MLP neurons of a small language model. Each row is named by its layer, matrix (up: input weights) and neuron, and shows model dimensions 160-223. Each number is 200 + 30 x the weight over its row's rms, rounded and kept within 0 to 999.
After each neuron's rows, "fires on" lists the tokens most often at its 100 highest values on Wikipedia text that the model never trained on.

L5.up953,200,187,198,187,239,236,243,228,190,195,228,184,177,174,207,207,226,170,206,210,230,225,187,150,175,196,199,212,223,187,182,214,207,274,158,183,203,190,203,206,262,210,141,233,216,232,193,205,220,204,152,213,195,142,207,246,191,152,259,257,210,255,257,164
fires on: "\n\n", "'", "and ", ": ", "on "

L7.up22,238,190,186,167,214,147,218,244,222,176,178,201,216,197,115,221,211,192,221,211,174,175,219,134,240,232,220,221,188,256,231,193,172,250,198,140,206,240,212,193,189,146,199,179,194,212,223,196,180,194,218,221,188,187,193,208,283,146,231,184,213,190,209,192
fires on: "Ch", "G", "-", "ch", "X"

L7.up575,243,170,197,171,184,172,186,175,219,137,190,214,224,180,238,192,247,184,180,207,208,216,187,176,199,152,188,179,209,236,163,229,205,169,197,262,215,212,211,118,152,126,159,147,220,228,210,221,156,191,180,207,204,198,202,229,244,227,182,110,206,216,220,215
fires on: "| ", "- ", "|", "being "

L5.up678,199,145,244,210,161,173,208,161,169,178,223,199,216,190,211,208,259,197,210,216,189,213,205,191,219,185,184,185,177,212,249,179,188,173,218,208,193,216,228,169,186,204,185,231,219,182,178,204,206,223,232,186,163,188,204,187,184,222,170,224,209,200,159,210
fires on: ".", "| "

L5.up1021,194,223,154,171,179,250,204,252,172,198,190,214,232,182,203,136,187,191,204,217,175,182,210,163,182,224,217,169,166,205,208,179,244,167,207,201,151,171,193,208,175,162,171,158,184,214,224,243,239,134,220,249,201,177,184,158,235,184,182,206,220,163,197,165
fires on: ". ", "by ", "Ro", "| ", "while ", "when "

L7.up377,205,224,201,141,177,205,246,232,213,190,242,239,227,198,225,212,222,235,240,227,183,210,253,183,181,211,195,159,222,281,209,212,208,202,232,165,213,195,229,259,171,157,186,255,166,223,232,166,183,200,168,181,213,213,216,185,225,211,189,142,217,212,247,135
fires on: "\n", "un", "very ", "most ", "more ", "relatively "

L11.up979,179,208,224,211,159,184,201,233,199,206,235,201,195,185,183,131,189,195,196,224,139,201,201,185,184,190,230,184,224,174,261,218,172,214,203,255,174,202,230,198,185,242,205,191,241,196,193,164,184,146,208,197,242,200,192,194,235,247,219,202,197,155,194,251
fires on: ",", "h", "==", "==="

L9.up348,177,160,182,202,176,213,256,237,202,197,188,221,209,191,249,193,209,172,193,197,203,201,231,205,150,212,213,170,195,206,129,177,196,201,222,248,242,263,197,191,232,178,182,192,145,177,196,179,219,223,162,187,195,151,200,192,248,247,196,224,162,182,220,207
fires on: "| ", "and "

L4.up733,195,202,216,197,208,230,196,193,210,221,185,218,214,187,203,184,227,184,198,194,135,240,196,197,242,205,233,203,219,215,185,181,222,193,160,206,131,197,207,222,186,236,222,227,197,163,172,240,206,183,214,206,150,163,223,174,141,213,195,201,231,208,175,228
fires on: "en", "in", "er", "un", "an", "re"

L4.up438,218,247,244,214,192,210,179,231,209,221,173,198,252,174,193,180,249,205,167,211,183,245,240,182,212,176,210,163,193,166,199,180,235,211,232,248,237,231,199,171,175,217,137,257,194,161,206,145,244,159,217,227,214,213,212,170,204,190,240,171,174,215,248,206
fires on: "| ", "- ", "\"", "to "

L5.up1051,195,215,229,178,143,169,151,155,180,209,157,149,171,214,178,220,212,223,206,227,176,268,158,163,197,235,168,186,154,210,154,158,168,213,181,256,181,238,179,198,229,254,183,216,197,238,169,256,208,229,212,197,199,191,230,192,188,168,217,260,173,216,232,166
fires on: "at ", "with ", "of ", "'", "to "

L5.up587,261,235,255,187,179,191,217,244,260,227,202,161,235,219,238,219,183,225,210,171,171,189,144,181,190,230,227,182,188,194,193,167,262,221,179,220,204,193,192,227,133,201,201,235,140,254,174,247,201,174,218,228,200,227,229,143,188,152,146,186,229,186,183,183
fires on: "| ", "R", "("

L10.up952,221,191,209,171,129,183,224,202,244,221,209,182,242,207,213,217,212,207,183,246,188,172,212,235,186,225,175,158,209,193,224,186,195,152,213,178,261,206,176,193,164,233,149,159,174,231,188,229,250,205,188,229,188,208,177,177,172,183,153,222,270,172,181,251
fires on: "H", "′", "T", "–", "9", "'"

L11.up78,238,240,219,208,170,180,215,164,209,172,235,292,207,121,165,199,218,191,165,200,177,177,181,209,141,250,166,200,193,230,193,172,187,237,190,211,198,212,141,201,177,223,241,216,162,233,155,201,166,171,191,212,200,200,190,193,179,168,218,169,245,262,185,199
fires on: "-", "h", "F", "sc", "sh"

L7.up637,238,169,222,177,191,218,175,205,245,180,197,214,215,170,226,180,192,228,238,216,190,235,206,199,199,241,214,145,262,211,211,230,216,208,202,173,181,156,253,270,191,205,190,177,253,140,203,227,144,224,178,206,182,175,243,175,204,244,217,182,247,149,209,180
fires on: "h", "u", "| ", "en", "un", "A"

L4.up1086,209,203,237,195,211,207,206,239,204,259,198,212,233,209,204,202,194,209,171,226,184,242,181,156,234,246,190,181,200,146,216,189,193,210,232,204,207,255,203,154,198,208,150,208,168,234,162,264,175,232,172,231,177,183,178,196,198,225,213,212,231,221,226,205
fires on: "of ", ", ", "-", "to ", "in "

L10.up396,199,222,223,205,91,147,251,236,167,260,251,204,186,250,221,124,224,190,206,244,173,173,170,193,245,149,211,161,158,191,164,196,211,209,227,253,209,225,195,156,248,144,181,194,189,195,201,215,147,224,229,240,184,181,237,203,208,220,198,215,208,165,118,235
fires on: ",", "such "

L7.up821,229,154,189,223,215,182,194,238,218,180,181,232,220,210,171,160,239,199,175,168,261,188,188,228,153,187,220,209,212,204,240,202,229,217,151,172,160,140,219,197,220,204,152,207,104,172,233,178,200,244,194,219,213,205,125,152,185,235,204,168,188,202,215,193
fires on: "| ", "and ", ", ", "was "

L7.up801,226,191,175,202,236,173,183,193,171,178,224,263,159,206,156,269,243,197,184,199,228,187,210,233,190,215,248,217,203,164,204,219,152,260,195,188,199,221,166,219,197,173,225,154,195,237,191,215,211,192,171,203,219,201,233,183,185,193,244,196,229,208,205,241
fires on: "-", "| ", "–", "F", "A", "E"

L4.up911,205,159,210,229,148,229,178,148,213,146,206,263,206,225,145,163,236,149,208,192,218,164,189,182,173,226,218,204,183,207,241,172,182,208,227,198,175,181,190,219,197,264,198,149,171,224,250,197,226,176,123,191,216,209,216,202,265,183,217,188,173,167,232,183
fires on: "new ", ", ", "a ", "Upper ", "-"

L7.up126,241,161,257,169,175,169,219,183,249,172,183,221,275,208,185,185,221,186,173,242,172,225,205,176,186,221,158,167,206,227,226,171,177,221,211,200,190,241,209,229,238,236,239,212,196,174,192,185,224,229,213,200,198,237,239,230,197,170,156,212,221,212,235,215
fires on: "| ", ", ", "\"", "\n", "(", ": "

L11.up301,183,156,166,211,189,149,203,244,195,208,189,194,230,120,211,188,229,220,206,169,253,200,225,200,187,195,146,159,207,206,212,209,218,167,192,193,181,149,221,215,201,183,163,217,233,259,227,159,199,194,225,233,214,150,175,190,209,200,218,209,260,234,149,211
fires on: "l", "m", "Em", "r", ", "

L4.up757,212,185,129,140,220,170,194,250,248,229,196,234,221,203,200,244,201,200,232,249,148,179,203,228,201,218,195,192,200,222,224,202,264,182,173,205,188,164,171,165,144,237,147,188,212,214,196,226,220,171,149,192,197,177,189,215,245,204,209,186,267,187,158,175
fires on: "|", "\n", "| "

L7.up484,196,204,219,179,215,193,203,208,187,158,214,196,262,218,176,192,186,162,197,207,161,260,125,188,183,209,213,203,144,200,236,165,209,277,257,204,155,233,192,177,201,225,238,188,210,136,225,157,203,195,164,208,225,201,271,192,196,191,208,219,211,222,230,229
fires on: ": ", "at ", "by ", "as ", "\"", "called "

L4.up93,172,213,282,207,181,226,212,216,226,199,225,197,176,157,167,152,184,219,201,218,215,211,259,183,256,193,157,200,214,146,204,227,192,202,181,203,165,233,222,156,185,212,185,214,185,221,209,170,189,212,253,211,173,217,214,186,225,161,228,203,159,194,258,191
fires on: "(", "and ", ", ", "| ", "d"

L7.up1042,222,186,264,153,196,225,188,155,236,184,186,202,144,169,145,253,224,204,189,206,178,247,196,178,191,236,226,204,237,201,184,145,149,260,232,164,185,211,212,233,193,241,207,210,232,259,189,217,187,245,192,225,143,187,231,184,167,183,189,197,191,217,187,248
fires on: "s", "S", "-", "K", "on", "A"

L4.up95,159,246,219,264,167,197,183,200,185,179,169,183,223,244,169,199,185,247,192,157,168,235,166,216,230,213,173,188,165,167,184,215,204,255,199,211,197,228,188,147,201,170,170,205,195,248,215,206,180,195,215,218,176,192,160,201,196,183,230,259,204,197,168,163
fires on: "-", "to ", ":", "– "

L9.up338,199,186,184,204,143,185,228,259,182,198,189,155,234,175,186,214,187,206,173,201,198,176,204,178,199,221,242,224,223,244,188,181,155,200,143,199,115,166,225,215,177,239,201,168,199,227,169,184,166,205,126,218,180,223,173,175,258,179,147,216,231,197,144,212
fires on: "| ", ".", "f", "=", ","

L9.up970,224,198,172,219,209,152,205,210,217,221,221,239,241,168,170,200,222,184,213,224,204,273,209,220,181,228,177,291,167,189,175,188,273,172,186,195,213,187,208,220,155,210,181,160,163,205,195,195,210,158,204,213,228,124,176,219,205,229,162,171,222,177,180,190
fires on: "| ", "–", "ft "

L5.up119,153,197,249,170,230,205,172,180,212,209,231,151,187,256,129,189,223,232,174,126,193,197,197,203,218,212,250,210,203,182,224,142,225,226,227,212,218,202,190,165,216,233,158,190,178,156,205,195,200,197,222,212,191,160,222,180,198,180,181,236,249,240,242,184
fires on: "'", "| ", "under ", "over ", "\n"

L9.up1003,228,181,231,192,192,186,191,182,218,171,213,214,208,184,182,179,233,184,260,231,217,174,263,177,150,148,212,167,217,236,194,211,148,185,244,180,166,193,242,229,201,184,230,234,220,214,200,152,201,207,172,192,207,187,172,206,247,220,239,195,243,190,187,131
fires on: "Inter", "more ", "very ", "inter", "(", "too "

L11.up877,191,259,158,204,146,157,203,204,228,205,149,198,191,180,243,247,230,202,129,204,201,174,180,260,191,202,222,207,123,183,174,181,154,235,185,244,229,178,176,175,205,208,222,174,173,197,184,202,198,248,196,208,207,166,172,198,226,210,199,210,219,204,188,210
fires on: "a", "ia", "Ko", "o", "University"

L9.up532,191,190,200,232,161,243,285,242,196,191,220,184,233,190,207,173,217,199,210,161,206,198,209,171,200,126,203,255,188,168,174,225,201,177,206,152,210,201,138,168,222,235,200,190,172,232,200,172,243,203,168,195,165,204,170,172,204,164,153,214,145,215,221,178
fires on: ", ", "and ", "- ", "(", "\n", "200"

L9.up810,204,271,233,177,191,129,214,188,202,229,212,235,223,183,253,238,182,192,184,211,213,190,205,240,178,181,187,211,204,220,196,218,222,181,209,173,191,191,201,195,181,203,211,217,176,210,186,194,225,209,204,251,190,248,237,154,223,221,175,170,253,178,214,207
fires on: "| ", "202", "–", "\n", "°"

L4.up1058,253,159,214,159,235,197,170,206,202,167,189,223,217,148,196,162,215,208,176,176,235,184,218,275,239,202,211,224,179,129,248,188,186,185,164,196,165,194,200,176,127,289,185,230,199,223,211,232,172,159,190,188,233,184,189,187,240,271,184,148,174,257,231,160
fires on: ", ", "-", "and ", "00 ", "p", "year "

L7.up1131,237,186,185,153,194,236,169,189,228,219,179,145,193,184,170,213,179,230,221,246,145,221,246,246,198,192,236,185,165,197,247,174,222,201,226,195,206,203,236,207,230,221,214,219,214,217,218,169,232,200,212,224,190,231,152,236,206,206,221,221,155,185,233,211
fires on: "was ", "the ", "had ", "=", "been ", "a "

L7.up668,236,228,227,184,180,178,196,217,211,219,263,178,136,207,227,205,236,192,163,180,157,193,236,231,193,188,200,171,171,190,233,226,209,276,212,198,178,194,151,169,238,191,261,224,168,209,208,217,218,157,201,202,223,147,195,198,193,161,249,273,182,245,195,231
fires on: "as ", "following ", "\n  ", "In ", "in ", "the "

L9.up401,190,183,145,216,169,213,219,187,193,221,254,253,173,196,152,250,202,209,185,135,233,247,186,172,186,258,205,187,188,200,193,212,182,228,193,235,260,165,178,195,186,147,206,212,188,186,178,196,162,189,158,242,184,188,198,205,215,188,210,182,213,241,237,153
fires on: "| ", "m", "l", "F", "over"

L10.up814,191,192,195,136,172,163,225,220,181,285,224,193,224,200,238,202,200,210,159,208,196,196,142,191,217,190,237,184,188,142,175,223,224,232,188,168,213,199,214,226,211,200,213,163,170,216,197,205,194,184,192,233,233,177,217,179,256,159,223,194,185,221,204,180
fires on: "the ", ",", "s ", "his ", "D", "their "

L4.up1150,181,257,164,200,175,210,168,185,181,227,226,233,174,169,209,198,254,198,201,198,215,267,173,182,206,194,166,232,188,168,254,181,156,147,248,215,221,225,237,180,203,194,161,149,222,260,170,148,174,225,238,208,173,233,176,241,228,189,204,190,229,205,198,212
fires on: "in ", "of ", "&", "s ", "'", "to "

L7.up341,193,196,187,268,133,191,169,237,220,219,231,240,208,213,198,213,176,187,191,209,187,186,204,180,212,241,171,233,225,221,184,137,185,169,194,256,181,186,200,214,242,171,193,138,134,170,198,201,243,245,223,212,221,216,148,205,221,200,250,245,158,176,228,235
fires on: ".", "\n", "-"

L9.up1051,255,252,204,217,170,179,193,208,183,215,235,179,252,210,163,199,252,175,244,213,162,280,197,226,180,242,181,225,191,146,197,208,248,179,187,219,200,192,267,179,206,284,221,255,181,208,175,201,175,231,210,172,208,186,194,237,204,139,230,207,209,219,174,198
fires on: "in ", ", ", "of ", "(", "s"

L11.up496,212,181,162,156,249,204,207,212,218,194,199,228,246,216,206,174,226,223,193,241,168,169,171,191,257,219,202,199,241,205,183,167,189,240,222,230,155,230,174,151,189,218,240,166,257,275,190,196,207,178,201,237,237,173,231,191,181,220,187,192,189,195,192,261
fires on: ",", ".", "mis", "(#"

L5.up628,229,166,250,199,181,214,143,169,229,220,222,253,180,230,196,158,211,185,231,169,199,218,222,198,187,189,181,191,229,193,179,243,194,220,233,179,201,209,183,157,167,190,195,241,175,192,209,147,229,196,231,147,202,213,236,189,219,164,231,149,204,251,166,169
fires on: ", ", "and ", "– ", "- "

L9.up1009,235,206,216,199,171,222,182,166,223,169,215,165,249,186,206,207,228,218,191,195,230,220,178,189,121,215,231,178,215,152,183,131,230,186,195,200,191,205,165,191,154,184,168,128,246,236,216,214,228,171,151,225,190,129,177,184,237,220,158,190,189,185,209,176
fires on: "to ", "a ", "the "

L5.up736,209,229,194,222,146,273,174,191,260,186,172,180,209,207,193,182,198,184,156,173,155,205,172,198,247,177,191,142,205,181,192,169,197,212,233,231,179,208,202,269,224,205,203,243,222,257,265,214,172,259,195,168,191,122,183,185,218,215,197,214,164,210,192,202
fires on: "of ", "to ", "(", "from ", "by ", "with "

L4.up447,222,154,187,231,183,148,198,177,228,189,203,185,253,194,216,180,223,196,195,192,226,204,197,185,220,143,233,203,183,173,200,202,223,203,218,246,242,200,175,229,216,170,146,197,149,220,243,242,212,242,162,198,206,144,157,233,241,250,181,153,162,168,218,190
fires on: "| ", "at ", "the ", "of ", "following ", "to "

L10.up881,192,202,200,122,165,195,147,257,211,179,229,161,233,220,246,168,157,167,196,230,174,163,194,193,237,194,178,179,199,173,250,188,214,209,197,190,163,172,189,181,190,199,187,176,258,202,179,244,167,231,211,237,201,119,230,199,216,222,216,240,180,187,179,229
fires on: ",", "."

L5.up71,206,206,224,229,210,206,165,225,155,162,205,183,172,250,179,199,256,187,207,195,206,198,247,210,179,248,238,192,185,230,237,205,206,163,195,188,223,180,228,227,210,141,187,209,190,182,206,200,279,204,169,199,205,241,185,244,179,187,236,185,191,171,213,190
fires on: "and ", "or ", "what ", "°", "The ", "′"

L10.up209,159,207,234,174,244,161,202,212,208,186,162,186,213,282,213,219,238,175,179,230,224,201,196,228,186,208,244,222,195,196,181,202,227,185,213,228,219,218,228,173,229,230,153,203,219,220,198,174,181,226,189,204,176,202,205,176,202,163,196,198,227,273,194,174
fires on: "| ", "- ", "201"

L10.up826,166,163,160,207,185,186,222,209,170,188,143,215,214,202,254,217,129,242,225,223,192,186,207,194,196,194,208,213,196,178,202,248,175,210,139,228,152,233,201,255,218,234,180,283,203,153,193,183,164,219,156,157,230,201,201,197,168,186,197,232,223,186,209,137
fires on: "d", "D", "n", "an", "en"

L11.up244,197,179,205,194,163,151,232,268,212,187,192,189,199,224,178,159,177,242,208,213,221,176,224,197,227,219,213,226,235,164,201,145,267,198,260,208,186,139,158,165,186,249,216,197,193,186,228,118,232,170,206,190,193,213,152,158,246,203,174,230,181,189,229,216
fires on: "200", "| ", "190", "201", "(", "202"

L7.up696,210,200,190,175,142,181,168,209,159,254,135,216,171,206,250,211,187,205,229,197,201,188,229,214,195,190,197,220,199,239,231,167,198,220,207,244,176,196,202,213,204,196,180,164,201,167,204,181,177,223,226,183,227,205,213,169,214,257,201,239,156,179,201,196
fires on: "M", "most ", "one ", "no ", "three "

L7.up916,226,176,161,172,177,213,259,253,204,137,220,197,214,222,232,151,175,194,196,211,230,245,179,234,216,183,177,221,179,258,142,171,212,250,217,214,188,207,167,287,187,248,217,235,212,167,278,226,218,192,217,200,205,234,242,210,155,198,235,187,189,235,231,194
fires on: "\"", "the ", "of ", "The ", "- ", ": "

L5.up291,271,216,197,213,157,195,268,262,241,149,177,153,181,157,200,197,212,211,268,170,168,162,181,173,200,174,265,249,192,172,171,210,149,227,216,213,182,248,177,196,185,188,243,200,185,222,210,215,204,195,200,197,193,188,204,211,211,201,207,220,194,193,304,209
fires on: "G", "B", "Ch", "K"

L11.up701,170,194,190,211,150,170,204,193,225,188,167,200,221,198,254,237,162,230,177,209,208,163,207,164,176,222,222,192,229,193,201,251,217,194,242,255,170,204,197,173,173,201,215,246,199,169,174,200,232,162,214,230,189,197,208,201,252,196,246,197,225,175,224,169
fires on: "| ", ".", "–", "201", "Majority ", "Party "

L5.up983,172,225,222,146,183,229,230,180,212,233,212,136,197,242,145,195,232,209,140,230,202,228,236,225,186,230,206,153,182,202,183,214,232,199,189,225,197,250,193,174,215,218,189,156,228,178,210,157,210,166,230,154,208,260,205,191,267,192,249,239,181,231,206,163
fires on: "the ", "- ", ": ", "\n\n", "a "

L4.up702,192,229,228,175,161,145,223,188,218,218,200,186,225,175,251,245,284,211,185,202,189,211,210,202,191,185,219,172,240,168,245,262,206,205,237,223,197,197,249,200,170,166,187,198,237,188,194,197,174,164,224,230,131,212,190,172,215,218,202,224,204,156,192,226
fires on: "b", ".", "m"

L5.up209,184,197,191,219,169,175,128,203,200,150,150,156,217,201,230,200,154,250,193,194,226,183,229,154,205,173,186,228,188,228,183,159,139,187,175,263,245,124,187,229,188,146,184,164,160,267,231,239,173,233,227,220,180,231,211,174,237,173,209,196,206,160,211,225
fires on: ".", "| ", ":", "–", ". ", "12 "

L7.up557,200,167,216,203,208,172,248,240,170,181,191,178,212,198,178,178,182,192,234,224,220,174,149,238,223,197,176,192,235,168,184,242,178,177,161,218,173,198,159,195,232,174,282,220,164,171,166,196,197,129,240,202,205,262,240,208,204,158,227,185,189,173,200,196
fires on: "\n"

L7.up63,255,164,276,161,159,232,217,211,173,195,234,179,221,236,208,166,209,204,206,208,188,148,186,200,205,187,243,197,222,178,198,193,169,212,218,206,182,233,199,179,197,168,137,175,247,222,167,149,141,191,181,218,198,202,216,213,238,189,167,228,176,160,225,178
fires on: "-", ",", "==", "c", "yl"

L5.up1162,255,236,236,176,220,206,227,172,160,188,220,212,117,215,181,147,174,169,172,185,217,185,221,223,181,220,168,196,203,204,199,158,233,195,132,212,161,202,238,191,251,216,179,243,164,188,147,211,197,232,203,243,249,207,208,226,190,184,213,211,184,209,207,177
fires on: "as ", "and ", "| ", "a ", "(", "in "

L4.up1191,250,206,223,150,227,187,151,196,172,207,192,208,223,144,165,184,228,186,241,171,250,187,184,182,177,206,204,222,234,130,204,208,198,165,193,220,170,195,273,166,271,200,201,232,210,218,195,204,244,202,247,210,270,203,195,208,189,195,176,200,209,243,190,125
fires on: "and ", "or ", "in ", "–", "-", ", "

L7.up920,255,239,165,211,139,219,245,231,218,194,185,178,215,195,230,185,197,234,216,206,211,208,149,195,197,209,192,226,97,169,159,222,159,238,192,134,168,237,221,180,150,146,197,158,159,239,219,201,138,166,166,187,207,206,190,210,202,190,176,149,193,166,218,254
fires on: "G", "D", "B", "J", "general ", "g"

L10.up676,181,192,245,129,128,222,190,252,196,194,226,226,211,180,221,163,222,176,157,219,193,172,168,208,249,165,193,200,176,122,209,204,199,219,188,228,173,200,193,171,212,221,202,179,242,204,171,235,189,188,222,184,161,161,200,217,232,203,201,169,223,167,205,207
fires on: ","

L7.up346,230,248,224,175,172,196,202,173,233,196,210,215,190,191,235,196,183,197,195,192,208,168,160,190,223,228,230,199,181,246,198,193,155,215,187,198,173,185,237,207,207,270,177,174,180,174,223,172,189,239,125,216,205,154,177,214,242,220,182,174,231,256,221,139
fires on: "a ", "-", "s ", "one ", "his "

L9.up320,165,171,202,182,201,244,229,220,173,199,229,200,182,150,225,196,273,156,182,225,181,191,227,212,231,128,195,208,221,197,186,191,208,192,165,240,196,228,175,231,180,224,252,244,223,211,209,198,203,205,192,210,226,191,220,207,204,221,184,190,259,163,221,209
fires on: ",", ".", "b", "ec", "United "

L5.up402,184,199,193,146,170,158,191,189,191,210,257,210,199,162,175,146,220,170,161,219,206,163,116,208,221,263,240,269,201,166,217,186,189,165,233,128,218,217,196,178,201,230,196,136,192,263,219,173,172,217,208,198,221,173,197,167,197,171,189,172,203,252,191,221
fires on: "of ", "\n\n", "s ", "the "

L7.up513,194,153,195,178,190,206,277,204,195,187,214,172,173,173,179,192,212,211,268,239,207,239,250,214,131,213,240,143,194,247,190,214,212,278,239,242,223,226,212,201,253,192,202,170,203,170,232,187,173,182,147,193,221,166,170,221,215,204,241,167,225,196,218,189
fires on: "| ", "\n\n", "an ", " ", ": ", "Pos "

L5.up1109,244,148,232,181,188,199,184,199,203,231,198,180,187,205,243,223,192,227,207,209,181,218,163,223,165,221,230,167,250,166,210,214,244,188,220,170,224,182,215,173,232,202,252,209,144,236,135,204,196,203,198,200,133,218,204,132,212,174,180,203,192,232,177,163
fires on: "who ", ", ", "(", "for ", "| ", "such "

L4.up234,216,145,247,210,177,190,197,192,170,190,203,192,191,186,202,190,194,258,189,224,244,272,188,161,198,235,215,210,155,132,254,233,190,227,196,197,213,212,230,226,193,148,217,191,183,222,196,178,230,177,203,200,181,227,183,175,246,167,158,263,241,224,175,212
fires on: "in ", "(", "from ", ", "

L5.up1176,194,167,169,186,196,214,179,231,205,222,185,192,185,189,278,202,250,216,183,228,198,204,244,180,181,127,177,224,217,181,208,198,223,177,217,235,202,157,197,190,150,182,177,148,164,206,169,266,175,187,244,208,190,178,196,214,220,204,158,239,230,240,215,240
fires on: "|"

L9.up498,176,161,242,205,208,171,231,219,202,224,204,113,215,199,150,215,198,226,138,144,159,228,213,240,210,224,210,254,175,229,240,174,195,243,198,183,181,178,180,220,172,246,201,187,162,188,213,200,197,210,156,200,191,187,227,265,168,178,216,215,206,184,186,239
fires on: "=", "on ", ".", "Party "

L4.up566,233,161,189,243,222,172,222,140,175,212,195,220,161,209,244,234,161,251,197,233,208,219,130,160,144,256,203,153,206,159,211,207,140,253,224,232,225,207,213,189,172,209,234,240,207,211,228,232,230,220,185,222,214,173,189,176,190,171,191,167,224,254,167,178
fires on: "(", "on ", "as ", ") ", ", ", "of "

L10.up93,224,236,257,153,220,165,204,240,209,203,202,221,247,157,193,226,187,215,233,220,183,235,201,199,233,199,182,204,206,227,219,206,185,236,179,222,134,217,242,232,247,208,188,215,268,129,205,210,177,196,206,147,223,202,249,217,230,251,185,222,255,182,150,205
fires on: "d", "N", "n", "O", "don", "["

L10.up207,190,175,176,200,186,235,174,223,204,245,204,256,170,209,175,191,196,241,194,210,181,211,164,204,216,219,213,203,195,167,155,237,202,156,240,191,198,216,156,190,200,230,222,195,210,215,184,204,194,213,166,191,230,191,193,255,214,237,214,195,171,259,210,164
fires on: "| ", "in ", "the ", "In "

L11.up1155,213,170,186,187,169,215,226,204,151,213,189,214,218,167,250,137,129,219,244,212,196,230,188,244,162,209,197,187,147,213,213,193,235,184,170,218,218,186,203,186,169,184,238,234,161,182,181,237,215,183,223,220,200,222,196,188,158,173,211,201,190,190,209,199
fires on: "| ", "201", "202", "200", "\n", "198"

L5.up230,210,261,226,221,197,218,166,237,168,203,224,177,242,233,188,174,206,201,234,207,155,268,209,223,222,183,196,209,183,171,221,178,230,272,233,219,183,211,193,200,188,210,191,209,173,196,265,190,225,166,187,221,183,199,169,196,164,192,221,198,181,195,201,166
fires on: "| ", "to ", ", ", "that ", ": ", "name "

L9.up749,197,244,233,228,189,175,220,257,157,184,193,176,199,233,166,192,208,215,208,227,218,232,240,167,216,207,232,205,195,209,205,193,231,200,215,164,221,272,161,194,229,172,180,196,195,205,199,220,214,213,160,224,197,159,222,236,182,183,190,222,225,187,229,220
fires on: "′", "°", "0", "| ", "Ch"

L4.up634,179,179,213,164,181,176,258,193,192,200,274,246,168,202,188,242,140,243,216,254,194,182,180,252,194,211,195,179,228,206,147,241,247,216,224,222,174,227,219,186,192,259,200,210,193,234,215,159,240,255,156,238,190,190,177,241,139,175,228,183,181,212,220,174
fires on: "| ", "(", "\n", "was ", "the "